Weights of a small transformer language model: 5595 steps.
MLP neurons of a small language model. Each row is named by its layer, matrix (up: input weights) and neuron, and shows model dimensions 80-335. Each number is 500 + 25 x the weight over its row's rms, rounded and kept within 0 to 999. Numbers have three digits each.
After each neuron's rows, "fires after" lists the tokens most often just before its 100 highest values on Wikipedia text that the model never trained on.

L15.up1226:483532511528482534508516477487489522499534471505536510463505523474491504481482490462498499520516494503517487514499486471505485469507462474464457479489507500466548512469502470489508473531520502502526484502545511496505477454544484500498475481504506547507469516504522475492479466503488486539508492489493474495497534516499473484511474495463487490487524517553485507510525480515526495498487482455512503534495502448505520481512523506499519481558544515486519549508478480500487515461519449498466521433487486452437472524476492522504517472506528520524465572488504529466467493527507498474459499490514510498510547475497473527462503520464506529503535464513450491481475498521508477493471517506448526488511524501488521515502464485542470454523487487577490491522482489455535511502524524
fires after: " |", "\n", " 3", "|"

L15.up344:459446535499466522514505544517490481500467486526561514488498516524520508472555450530488483498461488487468513499500487521506492500444504491428485555519474508522506537506508490466478534487459466477477465486494510486508545472480515542487461504461517480521501516500510487494509499525513471500490515498488488467495513492472466546462485484471550485510506532521490501550501503472505484521474513486526494543532533536513469464470480491523503543488490509495529484453496470530492514524518458506506469407504468486494490497470483506517593492497485521530493499518509545542483518450466522450486518485470523455533535467476537477506487513510481531514493501504514504477482487440529500481512506524488525477520542498508456490517457454503501497472526508502485514483525490517520488479498499
fires after: " |", ",", " –", " and", " his"

L13.up292:516496510500527452486517474516500501504505528508482518474498480496494494487512523503482438509497497559462495532490527512494493505490539496479463468491489451473493510513503532494535499528519481532500509494491437517500473509488524501504489525496456508560488502524491474507464500535473446467507452531507484473477561440486503503542516490475501482526509523487524506475528452504498459503517506473530476497502481533496474522524488500521530486483422519526469519472499480457483530472576480471489499524502518478488522509466509497515472490518518499505515489470536508530496457452556491510499504541500480506492488488474503500519515503467498480519526520471518501497492456519494477513528484463509502504527501501516489490504509504511466484464472482522515493548520513510525516519535480
fires after: " |"

L15.up438:515541501528517486443509481523492519532489490515475462491496514526505527489467436482495514530459478529527546475524466521482518536513518467438510496474537478493505508463527486509491493531459516508531530490494502535502480518501453484545515480491533477449488502474523522501496534553539534510456466500498499480486478477523437518495471495496441457478503488519492517474498508483471486510521489496529488479510507500520494493499519505495532484493528497522494503486515458539496498498516532510474513500490521486502459441494506490500494530529520483518465506484491522470520501478554500522463512489524481529518481492492525496509526530517533478496519499506539497508517506509504509509464518468518507538469512530520519476471453440524471528516546514522521540538495528467460433456515493
fires after: "|", "\n", "-"

L15.up1030:508511503553463508525493501521483480508498520531497500491492507519485487501510493482458500485502499512525498508507463508511471478510511481525489545519492459492523517490494514495495514525494487512519480436479506525535506474489503501531506516494470499484477526503477474508499530509500440495515505516491455528531486528495496492495465477502504475532525543439500512558437521509472546496456485457515500498491541511482510468483481464508460503525516462441497513547480519508490488473548503507482530455495501496468470492479485504467482475515458509456488465438504533512475458489488494472502473512538519499509510466486466519524539486423500493463479507469477532503471450488520487508424478553518487511468488441500518504485482464470514505483522539528456478496512518512526481487519488
fires after: " |", ","

L15.up1171:496481504516488521484520502478533511465520482527517487498486469549498515463514474473510505486465493507480491517470488495462525512450508478491492462470465481496505532521478507502518532526512512467524510461513527567504499498468523510540512513501516490493508496513514477503458538508523476539509481504477490510534522531493501504519449481526473490498514468511504528490530579506484512486531516517520502530472469526495458517487503486532508490551509494530483517472495462466529525422452507526513529470500494466490506478482462521523480514504549508487503474470518500466532489476496499437473520530523489539495473470503515503511501466483498503459477480503484480508481513502535409577479533483534522510492515527487478530504502491481532476539550539544499530474495467456509488488500501
fires after: " |", " "

L15.up1624:475495512512507533512472502499472478484494512532512517514486482512518515501518437499468466495475519490555483524529471518506549510495495489495490504557458506469524454504484534521492486499484538453522481505506514512533518481479501529508519533521461520477451459503487505529487503522498466514478503501515523511530498500494481511496499476459527503486502492503478472562484539464468505468490487539476542520509458465574489460528491495544479493559461492493502532456498516533480514496518481495485498536575466535543497483533536527493473502490460502544513479479528514464521508506594512506463533512500493493529530480521480524522515535456497493495471545524507503525501448479487512489490503487484493516480486480515477505486429467522509515520466535502516489489467507507512483512545526
fires after: " |", " 1"

L15.up1241:537521481495505517515486468460486524499503479500515528430495507529515502495505486507470516471517501481539484523483467519511521487497486477458467452525522478525472523520499506483486516496467480446529500497480464519543554509508485505529472563520472501498454498536538522481466566494480451539519507499503470503502553508535494468484481496504453472501522501514458459539518500479527483465535558532486488520522502524493529475467478499498518495496514457472489446494481495515494478479492488460497519507534501517499468543490493493508514521488514531503513540495512491452521521520525461493474511504508487515509511519483498496462502466535521539486508503490526517515550439535504519502521512512497529535511505494474479526478482476515461550532517512521507480491469479487520514493520504
fires after: " |", "|", " state", " season"

L15.up1476:506470537501460533525484510523496468512442542490489490546470510493511502502478496476490499517471511459482468510469519515523499470461521503504481509477500478510507465541517482474511477500526508521511480509489454466494506491490503553514501544502482487502470492510487491541487473536481492511545532491491487516550468436490515488500471490482491503495485505518453488554489478494518511486530504464535524494467517490525509553521439505506531533477493502527518474470482484478488525551466494476530499469473453481500493489485502493500511482470512482492520529460537483497502456512568473500466495495522542523451517500478508529488503521516471489489470495513511465543465542463515512522495526497472528491509464519552503519549500527528496488520499510510493493463519466468466469479504506
fires after: " |", " due", " were", " there"

L15.up324:519458469524533444524465530461473497489484486513502521468482528494489513483463503476515525506511467523489473494500501554492476468482534500506497521468532474490498517438475451506485500462475468448483521526515515477478501532467481439507544479497474496489477504481507467501441484528541484509475489512512468513552476473495486511470470479487511521507507485544437474505449487504483540482493520507486513474502440486521495507508492494500484533481523511489479530533509489504503503532502522474530489510475545524520518460492498517470467473531495481506542482460523547465459515472529490535452545509513453491483518532521495503512503517494508518494527537493519521504554478505531487495467520516465514460529441499511537497490502483524490522514531535537479525512461506466464563479478492
fires after: " |", " Ministry", ","

L13.up1248:522505522485508510544507508492544479469550511486492548497478543510482482504520535515515546527490496522507490512476486498504485515398467456534489490488519501496520453534491499485483535486503543535471502479489509518460504544477440533521510483523488492509530481503476441507481476536526510505499507498484520511524487466435498495499505476527511519519495486521479471511453489516465484456468528461540495467464458499477517539467501518501540519493453489467501529509529471512505481471500510515502470498509539487564467452473479524498480517515497480515484474485501538516485521506495510468439483507463459473525528522495521496502522504456505513470506477520475499512516519497495520475504501499475480506482445466498467512478468521498508502474511489462503468447508548490512504543480462
fires after: " |", " that", "N", " -"

L13.up277:505502496510457523506537465501500490516509460531537484490494465541433530467551496530489518474494477441533487528508484513501546518478503512484463494512480504458498506523475511487446492545453483477484482488464504503496497517503460550503484538520487531516470500473517540498477511486494445496507489487512481488528540499497506531507519483475439500471458518501551486505537519512448496485478555483516538522514494498494503473496462504482500527502486550526504544535519468518486514501494476475486477484525501483504510532521480486455513496513473521435494481498481518494486490508481483487452503535504540474485487485513540466497461482493545503502522499498525491450517511435504512497466506435511530497505485518492531480499523531492487512491523457477497544489464520485523486452483471
fires after: " |", " –", ",", " played"

L13.up1379:495494476522495505524453482522486483503506509527477478504500515505509461472473471495478514491512540540515507460517493508530491499498472556433472509555479509504476495476557495537444509511511478475533538492557501540488517520470524467500502526472471475488512475514533505488517534501554492520511481462507510490501507498498483510520464496445504537511536489533475481503504501519519496528526474476504532509495477506488488518489512497483533472505521511466518518501460478476478520503528500487468504439508523455506491523521483507525531483499491463518502483473493505491463491492502534497489522500512467555502461490492498485447518502518505501481490530546481494530520511524500513541514497469503521510531501500491498486487473453549516541536510509496540530481494507521510574525560513
fires after: " |", "shita"

L15.up1096:450471545482476503470510533456487508526462466478464488539503473504492503451483455470500465536487477516528496517494544459474444459515528443507540509473455473471506460502521485492541547471486569510497485459520497481480511497482503498494558507495489503485481536477502501491489517516482539547487479518520510512525470491449491481517533486497547520481479502496504537524533500451495486428477524526482491478483495514476489500499489482494497585486531502476509514542518544541478524514499529505484504480504503511532507526506533502567515480541479501461550528462505458509480515503515484471506530476498512521526488557489496478504504515533510472531475509550508447511485497474479501554533502511534532520512505499458515495479463489519466559544509533527483483509505529479498509515538515
fires after: " Party", " ", "W", "|"

L15.up1901:479536487521505511488510525509484490540509485500480500490464545476489516485522480526526488471502505485482476501524465531501501405525504530517437527508509493481494532469531526540488457475499512518519519510476486480496521563498519508486502518539537473485511472492521514458481486497527506475490499545518520545504491462483496523454504493480534447494494516533453466489495502519478498527502491451512505530524507515513504535498500497491513501527479508461489498524478497482494513529485504509492517476495509495526478531537468514499529492537499498484545528499465473484512540497517484498484556452497472521490508520489475507456495490465476460522492541508517476512484485487480498504408490486522513513477493491485509522482478444500502501493463470546480546482504512458505522461492474
fires after: " |", " (", " +", " −", "."

L15.up1057:539554518489502482494504441454512476479499520509459533452453507517515445518477503501517514523503520516531511472498463481535484469470468494494486506512464472514497512523510518478504488520499522502520491487552507478533511531459475518499505516517509518479505487524506487505446517469494469541494522515483516537517520532501467541515493493491520487519484501522488480453522503501482495507472499540498498504474483490546499545512527488497520514508490510528497506504465501525507557497502498537492505490458477460503448509527468474510489520529462452486500531507488492501456454523497503487478499499493492500521511508481510517483527523509505504513486546473486488506489518467506455555483556490491526548520502483498494475512487466516511505488516524480507546482502486505469505434540477
fires after: " the", " a", " and", " The"

L13.up705:491432514524491539501504504487527451540481541488514501462469506531472491495455438508493502509517492475498521502462493495475520472497486494524484518505501496488497529518519524487478502494510496476507491500513485479461512520497501548481528516493488478490505520516494421498487523495480505525458472522524481537506502506528487486532479489457508494485514493486481490509512525506525518530497505502452459476523519531533472508491483486478524522455532505493466470472476505487483563500487474528473525486491495484514497489493496482483552495500499520422440541511476546512455476471503467451507538488543481529504508476539509504523557477474463559497506531506470493498522492497496456543471499520476553487481487530487487490485514429478473493530446517491530487499466503495512534468506457
fires after: " |", " ", ";", "-"

L13.up1942:482500522517436470517476519449472522465516491500499553485481510475527518481461489472502453505490486503494500512481498495470496497469511468468484488514471478518526481513482516482480515511467470509513431452528455536494518549475492561581509514519475483523448461484492503498479536492488422481515515514530480531509509528536503551492474487494527546500472508475443451498528509508509479478472502539498523515453489510524510507504453497521511524529514498481533519516505457586478561436505442488491486492477518498562491499502503472494483509537500493508492519489471501511486474499522499503460506451494509470445539472507474508512583472474527485524530483470509491506516494477484546488492503497521511497474501489511521451520480508496469513513509506516466505475482529503499515497497471
fires after: " |", " 15", " 4", " -", " the"

L15.up230:498530508508499493468521509526468501517504460515431487475522525514515521472464514525491504501501498509521488497516506492465464514483491479495486489530510518498511502567529505552460509547530515482510501488495501477533507469540533542520508501533478489523461525475506483518449510519512482472535505521531508518473527512525457511500474492478490470492501497480472499500476480515499506486444499493525458517473489532493484524521488467518508502528479478475451545525496506504471496459533498526493509457443475497507527519517463511500492488530549466523481538500475533517519528494529500518499535517470534506508532475508511485535473466457470543458495524473517479531501451481519515548465526463524469524528470492487476485480476501493493520511499485511521540491522494494495514509490496
fires after: " |", " as"

L13.up772:492528520493485495461524521472493502507521467514495543463504549549484515488489493541493478515524506526518502486498496514478427486514496476468456489556538518484464479473508450461475513524481478484515520460537469520526504528520523500514495520483440474510501499473573478463507536524474492504503497511517506483502547484502480515489479484509514501502540469511495489534470479492468498526477469488477470533485543497530519491467521496502529536495497528511508524486493490485512537497539508498507549485526519506485468506532481529532481479523508493500494530520496510495496508522527481499482505500536469478516478470506468491466503493469514569500519529520469521529516472473490507520475492468511510475514471463506503475489521477528504480483521524476448538518457491522524513513464507
fires after: " |", "|", "J"

L13.up1466:503497508517517512511539497551525503518514505482481516535531528487495489507503491506504501482478501515507525489483498495476498471479530514490486456489457556488521532546450478532466507501523545445457489489464475536503510469500460502522527487543509484538505500516508477547477539513510462520504493502485490448533505544493548493480494497489471468524523532519511456556483539484512515455496534500559550515474422518459527529494517502523503511488455524517519496495489509518520489523482453480537500514549493481525522528499486512446481506525491493492499517503520508503469464505499488476516441520501508504493504531492494543497517498496483490516463497510493522548454505501496497518517483517511435469466464515483482518496473547504536519548535484474513486464497452509522507528510478
fires after: " |", "|---|", "|---|---|"

L13.up1739:524467486512467501485503462481469494482448482467511525475527479512533532481474499490508553461452456545523487482490480477551489492478542462486466509489463477504511519482491499573507557512496502512532489509531549524507474474472487553500571505502524489517479521549470531502447503491506520498505519510533509491505492475473491504516526484520462499514492483470482464527515502459493487479478507501480457563475533525465497517474489513523502515508483479488517453484477503522477536479463463468493491461475532469502464512516468556518512513480487500484478508464482504523545512499476489469476490471520524555527495505447514494515505482521494464503476501453523486476471487467474552521502521482534496527500482468504513534515516442482468478498476496498465535490518487533527495477541539
fires after: " the", " ", " a", " for", " of"

L13.up66:545489494531510519527471511497494515524491488500454489518459480484467462534517526491502509500511534475489492480471521466508503491493518520532461456527442519523512488501491495513483521514519499474481494484485462538469475491481514508528489529532486458505492490526480487527514485510488499504493479495513504527520509476518558527466481485475540501494491538485499494525486485451480500489472498470523508472506490463460485505475451483525539494502506550491529485504490509504460562502547533485477510481506451454534497485495487496503480505504508466497534477518455527502472440423536481494511488512513505515515539533514532528503520522488495487500509511494499478528477542522518433536474507442507517506473516502504511468475511504533507540482469487486484483517490443459546480547495505
fires after: "\n", " was", "===", " re", "."

L15.up733:468563497526457556501485509494474479484472502513508507484480533496488481507508481520513460518548489478494480484472491474530511461455477469487503518484479477442501473555524493541534508488490482481506519495487468526485485497501483503473529522513488487511490475565489487531492530465503510520449485519482480477493457471494460490520466481451475552490495548487513482537497476506484495478463509518529533525484499494493472521504502477553500519484535503518516478552483508523500474533522504454478520500485482480463501520496496498518531490511510434513523510503494470510488454475499474471515465527516497516538513513504480488501532516490457518492512524489469477515500474485522503510467524468499516496537504515505507521503482471502491493542489482514427487474507502504508485474491509
fires after: "\n"

L13.up1759:479551523488520479495511478445507557484497512499525532496451482524481468512470462472485494497489495537523546510488495486497497483445460531512525510508454507492541484477471508460490533511529453523516477491522498527499499514462547483485541517536440471518485479486520457522530506523481495544489518535490464486502545493499493475468488484504504484492519508553481537481457472494518491522526481482564501530524545518524447513512489464486554471522459533491487545471487491487481577461447555522487519519454461488512518495535480522498489505496502495453486480460489568482509473485510500535520498539504469538494521491488500542509484482500496494451504508518478506543474482499503445537488497467509507496474501479541468467496527469534499514535499495504524500474505528509538491486536503
fires after: ",", " |", "|", " the", "\n"

L15.up1720:521523507530520515459543528488477473463464493473495492445500546487488491497508507525506498478543480507512505516518504521473491496504550503478448522467539505491475496465496500516439479496523507469484477542503505478516543539500495533502514565533522508479510504476521452507489509526500523523485487516507498516512515421448475508477478485509490452507540498498488508525509488461450468469512493511460519523493538499495429516475510514500490503497484571516538534501475518524478475508512492485530534497536522499518470502545450518484474512570499482507512543469472487526471500455499507491468542435477503533527527491489475525452506498469519525537504498506501507443481492496468495500456504458518541495449499482520489498489506505475481517456473502533495532515505498458505500475505462
fires after: " |", " 5", ",", " 1", " 4"

L13.up1802:519478502495512480518507528515481465507489516533463521448548486503485529463498480490485503509488518546517481504466536496492505445513473455478514500516528496504507462515513559472531505495494518534428516511479482552497466523504519506502534525482520520476483470525532456509505529510484493550509492494500497474515448488473444523523508476504511477523468483498456511533479494466526470508474500486519498480414509526511537524496436502506443514478473514479512524496479497525462520465513484473473510504513490513501483555480517501508522450514509503495532459490499510530515495489542432512520511478468494447494508507499501502483456458518511491459465495500540513515464459516504445491484513466531506500500497482504528486505471488493516522489499511559503495515537551483516516479524527
fires after: " |", ")", "|", "\n"

L13.up1902:512514473490538519525500455539496517492525499479486467500469509509485520499514526488469506501506479513504480509499488525471484477478513519475506496521482490533499528513530490540522491508482510508475482520526472467496457537486489512526535512499501528505499503520471512533497511486493487478513514499509492494518508429531485492553527488510496499513494481541476504502444480480449497490532509521520521502509453498502527529557503532497508470493448573486498477462530510499490528502514516536508531502526502408452473509478502529503495536526555488500526541503515514491507443493508476543479526507503506540492517501516521496524462471465481504526506478534482487512472532475497522498483522448510532515457523508495521515469489492522518503552483502519511494536521454489486470496499501
fires after: "|", " 2", " 0", " 1", " film", "The"

L15.up1439:467483474532455481500523498489478448507494503468503490523464465499521511486490496481525486492512498480526483522512526486495544494435525496547479510496504544522503476519501506480494461477479472538499482482470504523515520478486477530511491547486477519543437476482483527491490547503498510542470523509493478492473516505444511505565546474529509468538533476531514481474489525485499465522468510486507484531427509491519455504503521472496537482488475516500543518484544489497490548499460499497505505530516509495495486538495445528491473475527478484511515479530489520448489519521500492540476472490481521523455494514436555512480497499487493534507492472469523535497524526501467490497490534481503489523490490465569507483496496488488520464529498451494516470502499451482567475447523508
fires after: " |", " on", " by", " in", "."

L15.up1224:491483533534512534473537538483484487543469518477455479488472462572494458469479514504454491516525492480526487467528486501507508459467506508518494490503477464482459478541495532523510490504476566513503500512538475536479527483443489527525522532545511464499522488511487474507471487498521499512490494475470493496532517464512464496530492492453439517503478499491505487518494495498463456474508510511513497532518547502513471533509502486496501486484523535479494476523488468512508514546508471502474504528517497523496485546498471523528475500512518472477501486477532559493511508461539462511456464451504498532549504501462504497474531517509488502465507552507488487536465529495523495501465505497550466497507482505502523520472482485532497511509492479479471496495479509499482492475506493
fires after: ".", "\"."

L15.up1698:493527498483533507497496505521486498542509519514507511481463522473537479482468447455457520509472535514505491459545513507490537510468534484441497504498560469518537521520490527529507509481457461515511491482444452536485483550443477549515492522515501480517478482478505532516450509566515470518486537541453494493520490525513464483498498481497532490524512484536497493509466523538478475458498503502511470502518505541479471513451482499505507505520497458499517535470521467486526511469509488525497496487470510536507488459516446507477470521510509493509517537515531465484526492458497496455520542519479472478542503503499508513545516506480470460526480481537521520531514479481501468519482491492505448506496533462511464557514490514492473490470528538498492540503527510549508439483519472
fires after: " |", "|"

L13.up1014:475507478511497522485505499449527481429509476531491470472476430499484509507492486478484490541532442469515485511533498493477519532473531486535464503498466466485443461479534485488474440508482507514535559508515502503495462502531477493519479502520549503513539477552530464491475494500524438513474466544466513469504493475464480541524547492487513500509472501491502494502489464497512506506489536518488459561494521504522524498483477522524545501500508493478509488516523501505508517523517461471542476476456513494487476515505513521480546475517515473458498537517504505452545451522525484514507473494484522528496493514509481453480495479500502534453472453481508482501535491510498462508447499530541486471525486459538493498498477453511500498506476474501503480495489477490494466531511498
fires after: "\n", "|", "-"

L15.up1519:538492566495507489505504464499502485537500492509531469456466458523461504448487466488514503550483512498502504491510479522509487500514492514534525512502460501490432465490517544479488505471482487499479502472518501481492530430506530530546554507498483482500482496498522503499456502454542544573459469490554484516532507474514478488513515482478478489491491521522484467463501472503486526483481485530521447458489503455497517545506449513500505491482509472490469496507509489546464459501502501512493500521521531503470540466535436521471468535518509472505486531525530509481468520526497475484508508506516482557539513497508529527526502510474524508510550510554526495481525497478477499528485525493488524530509501518476512502475518514557481506514502521480468507509477507483488505447495507
fires after: " ", "|", " |", " Episode"

L13.up714:482497502508535546476460512514507498494458474513487479451544470540474499516481521556433486534484500497532490514517467511509498511464495505480484494534468556479492484439487484495489486470450527466502512476522483506478470522501490481521475553493505496489496503533484440480498488488519494490519439482440496509508532484516477510547525482504528501524500497502471476518529445536514497532533523500516493498514509493530490504536506485494475509546502549483485515499495507514511464497534482480518507518497500471503513551521486484524501526504454478512509471463478502486507498511505477479480455504500489545500491484436504511442459501516516473505526459508489482517527528474517475508478503465465518531493480542496531469483445486543517488500521491501498452470522552498507511520480455
fires after: "\n", " al", " Electric"

L15.up1407:520491533502538497504515490511494466474496535503472464490462480501509459497520523483476535491510468462528495484444507520476501534501529500491520459493482513532442516503522494512495536492520477522508511474465474524531503507505499480472540553510503512528479501570512454551498555495470463501514495488461491497511494455501471465526504490507505523526533488455534521492533527523496493487448490502456486521512511550475519494513444498475553494509501484472529507524466473516518524483534504460473505459546510533506502480520505557546486542510498517507507520510523490513534485483496465491491510466477451484497507488491517524517483586457451513496512485501462463510475469485562468519478522460548512493465539513509486467535517509471516527522518512547487500491540492487490487488549462
fires after: " |", " ", " votes", " Turnout", " Majority"

L13.up508:504515499498494473485538468490466502503439492507475509478483496524511496483461567515530476484515521474513497490526533481471524514469533514493519426500480499456496476514511478482474502476492496477495518501534487472490509509396494550493469531511513505511483497547483460497536522535514491551507501511522467499484557517469482541530432482480474448542474533552501495523499486530492473480501474452489470501442501468477493511496485477514519518510502511519481500513487530527500477501483456513480488515470543489478464511479480529524523482517511505520477532504575514494467465512539501487507526557530502503525505529480477516502501479493459542519481490496500507483514513503473472501513520492509520499530483477470562532493473494489556482471486479469493533510450486463489514496549465
fires after: " |", "---|---|---|---|", "\n"

L13.up1841:506521513495494503539526467556513484514535490532514534456496517534462498468517521548494476546483507517500502512469509517525466467501486502529500485482488445492446460509514489493483496551499503514494504511479524501540495508550478520552511522487527543538486512480510496486483534515487486479507503481462474468531503464514537502550523482455489445497486518499475497538498504482505526523478489495537527521470561484464500517469483523502512515512491499497497536499483531514462520485549488456465517475504554420498511502508493498520538476487502509474501515494510562513556462484502485491482526468509492530477504474513501495487524479507534541505501498476475524520505482505537476534496488457499537493520509485487492519481497486521476509477494515529445526528466537491535502505582539
fires after: " |", " ", "ru"

L15.up181:496480489477487502516520515460478493522451480533486487456504499521469486483449488478482479517504491479511513511511511523502491435483467447511474514504481462501481506499504480523515541490503525495527532484492506485533490484483508503513512494518486507491479503524472484508509491499506503561464489510529519557511512538537506494494484475482507497502505521516525518535541462511485500437496514516469490539545504519487481483489504520491542485504513485515464541480519512510466516479503474502495545531568519512464473502502493513548513523538527504522559519505493477515485500475519473504485516507532488532489493459500508519534483506504468484523491484532480516473479490487490418564514533513534499481447489470513468464462491505501505497518524531518528463507519487491481508475510486
fires after: " |", "|"

L15.up1418:481523490515490521510511487489487503500512489541494488512479461519474506470499505450491483542481486525537459510487476445531500480506468509536517502494516502496567455560519519494513485489517529517507462475459493484500477512509484519494542529511524522503476511530490545519468514526497486543465499530459524535559493480553464542486484490497485518493494506483551501539482467541494471495515487533537482496503512494473462537471471511506514443495535536475476517527504461534481501478476485504488470502511442490475471500532481459510516501480545486498506532482513508465514463496533469479496542485505489534484531524507542483506507517489485496521529489477440515549503481509513492498466532539502493498504487488539538498411488510537497490484489502512522457509493530455482518541556489
fires after: " |", ",", " with", "|"

L15.up203:489485508477502538530520487475519452492491490498448495501481506443453484498486480482498536524512462490523483514508485513501524455476523510498469511476523474481480522468530535541486516491494513501471550555516490504501485541498510530508479504539524507494491512482511492506470479475504518489491483559519520517503460483473483524473513469524517471486479488497475496510457533527452477502499480483505488513486501485479509492493499480541491513535508500506535510516441513487504508516481506528496518487475532546456480514485484520495487517568514494467532516457437488469506507478526513515462534454502475510519492523505489477464469476478476516528442528476486487497463510475489485475414483454532547512472472515521506523476527449510515511513488507500483490481465494442501484514520448
fires after: " |", " "

L15.up1107:497492532506515526527563493498488536522545527539488471511469500498535473545508489504494456501518490489505485500493481495464476533525509532482520512524486491498490516523562554487498464503499466472499490476497493488473475512542465483520463528488469468534468484494535477522499483511517465531502490509535465506483497515506464500495484481478497507492511503516499507517532505505503518488466504462485482504518525483471511524502485482506526511505492506472525514528499508510516538513532492489492499476544489477471520506480545502498519515496500538512514545515498510498509460514547486491494528488479482530508493521477541443501483515512517494518497520455504491484519507566535480523461481463538512501476498492510483492481515526516477548492510506463486502533492524501481507527556502
fires after: " |", "-", ";", "\n"

L15.up1205:518487473487483510534498476523498484511530508562530481459496487520465435473489471464472545481509529450494512475480494488503498513496532548471504516503499475487515496472536484478530487477494534495531494544508487476533506521481502533493558513498478494470503547513485471489487484532477520510486495502528500509490554479534470499515481496442496475501514541507466493492493470509513509430511481481529481509483517478492475517472503512555546537496519518500502535470491551546470523502478478488476521513531495487493488511534460534478516489477549474515497561466532528527506525537550453474516470544531497507477493519526514515484504488500450556534513521507417480502509498505521427536463503503554489472476497528512488515501465534501507454539456500470478541506507499455493511496504535
fires after: "|", " |", "==", "\n", " No"

L15.up30:486483531512526508464480493498507470511444507517463494509462549471532482457493532460511477532484525520522531496519529516513557528483513533506479494495497497476517534548520473509486505492484499504500520493479498531544494501492468481462489506527515535527510506445473494444480496513558508502468506512472503450502478506475535502513491488498504499488472469499527482503492502520487497403490513485493521506467507534492492485505443511481530515475490516534522508545518497513479485551453499538531507436481499474515504491513486525522480520571525509463534516481522520426504528476518492534515497506508444507539576498465535469511525516469439494496479488514504491490488515469497477497517528501517464477509499496501584517510500468503478514476552522493478539496489497486520484492503507
fires after: " |", " or", " of", " were"

L13.up1048:490535518548528510487501516457497449501461515529477519502468502539491511464479496502487508498500511506519522485515492477491454484499503509491486484463551493477487483512514486502482483487426509477498534473496463487520470551494483521558491534537471491472468514530471497447492464532527495500536508499489495493564461508503428547465473486500447520462498518457460475497491468539459531478474513484537479495477494494475527497523463503502509493589522550461511526491482494490514510453537468485541524488474495506493496504509500487462469465508476520473508504494503509482490460468531471496488463510477487483492520521526459499503495457461489510468508518489471502510469489472450464473482531481530458509516480499487487539470497535482504495473470543492437463515490498492509510506502489
fires after: " |", "|", " Ministry", " River"

L15.up37:482520521581476486450501540506493477508509484513516501487523476449507470458471518461483522517477519467571509487486487498478526489502513494526475505526467485479540431482481488532476502480473502482481474483529508525505492481489483505509512486571570485508503489483513452540487477479518528537495499525460485462474511492508493521515508484528460464508478491485511472525479561512498519508447522523493553488483515478498494492498470473498533522518540519547481505484484441500459489544475462528533488503534503489479498518506488498503513490559475515510491514466498495481461474502483513481514426498524515496515532505461498525498528505518495455447460516509466508488477541470514489516493475510529486451493462474542509481497475485484510503500518504501489535502514496506504488514546496
fires after: ".", ",", " |", "|", " and"

L15.up1674:487504522543515499507502515508477499556503492523512506507471482490524460456479531525459468496504485488532473440537416511533485506441498512503516496474522546468485548500504530495478512496529467475501504502525488488512464475497492514488559503526520462508494485529532483521475481505482473540471471512498495509520505518506494499499494488566467506527497546497493504464471473482541489485521523508520461450519530502502475535498519490527542468515530560492513550536491486548522505514516468507466516528478476515507518492488477529521525511496536508496453483464486531470513490515498480471518478479484495478481504516485500499489512502425515551471501512477481550494504511517501481504472513487478500484451470504526513478446489516526505467545491465471514477521490445502502497546509484
fires after: "\n", " L", " W", " Ret"

L13.up1207:488485489523513504516539469531497504524481525464480507478502513473490533493495484478524473510484494481540491514515494490487505476486453456486506489485525546474507455531499550502526473465478534533494473532525500481475455509447469520566531456509487492457522495454468465509540484540470464538507508498494493510508534495501479504491517490459520461531466475532477493542512540475464494470514502491462477500457504484515524501484482500519476501517476473456504536487473514479520519469535494481506484513519514481505507514510543484498511460512474518513500494474536511510497468516492482487472521507505441497507547461471511482500450514479518484522455451470453525539455481505456503527501477492539513517461515456512528564497514477524511456486438498492507496520539506529510504504536506
fires after: " |", " 0"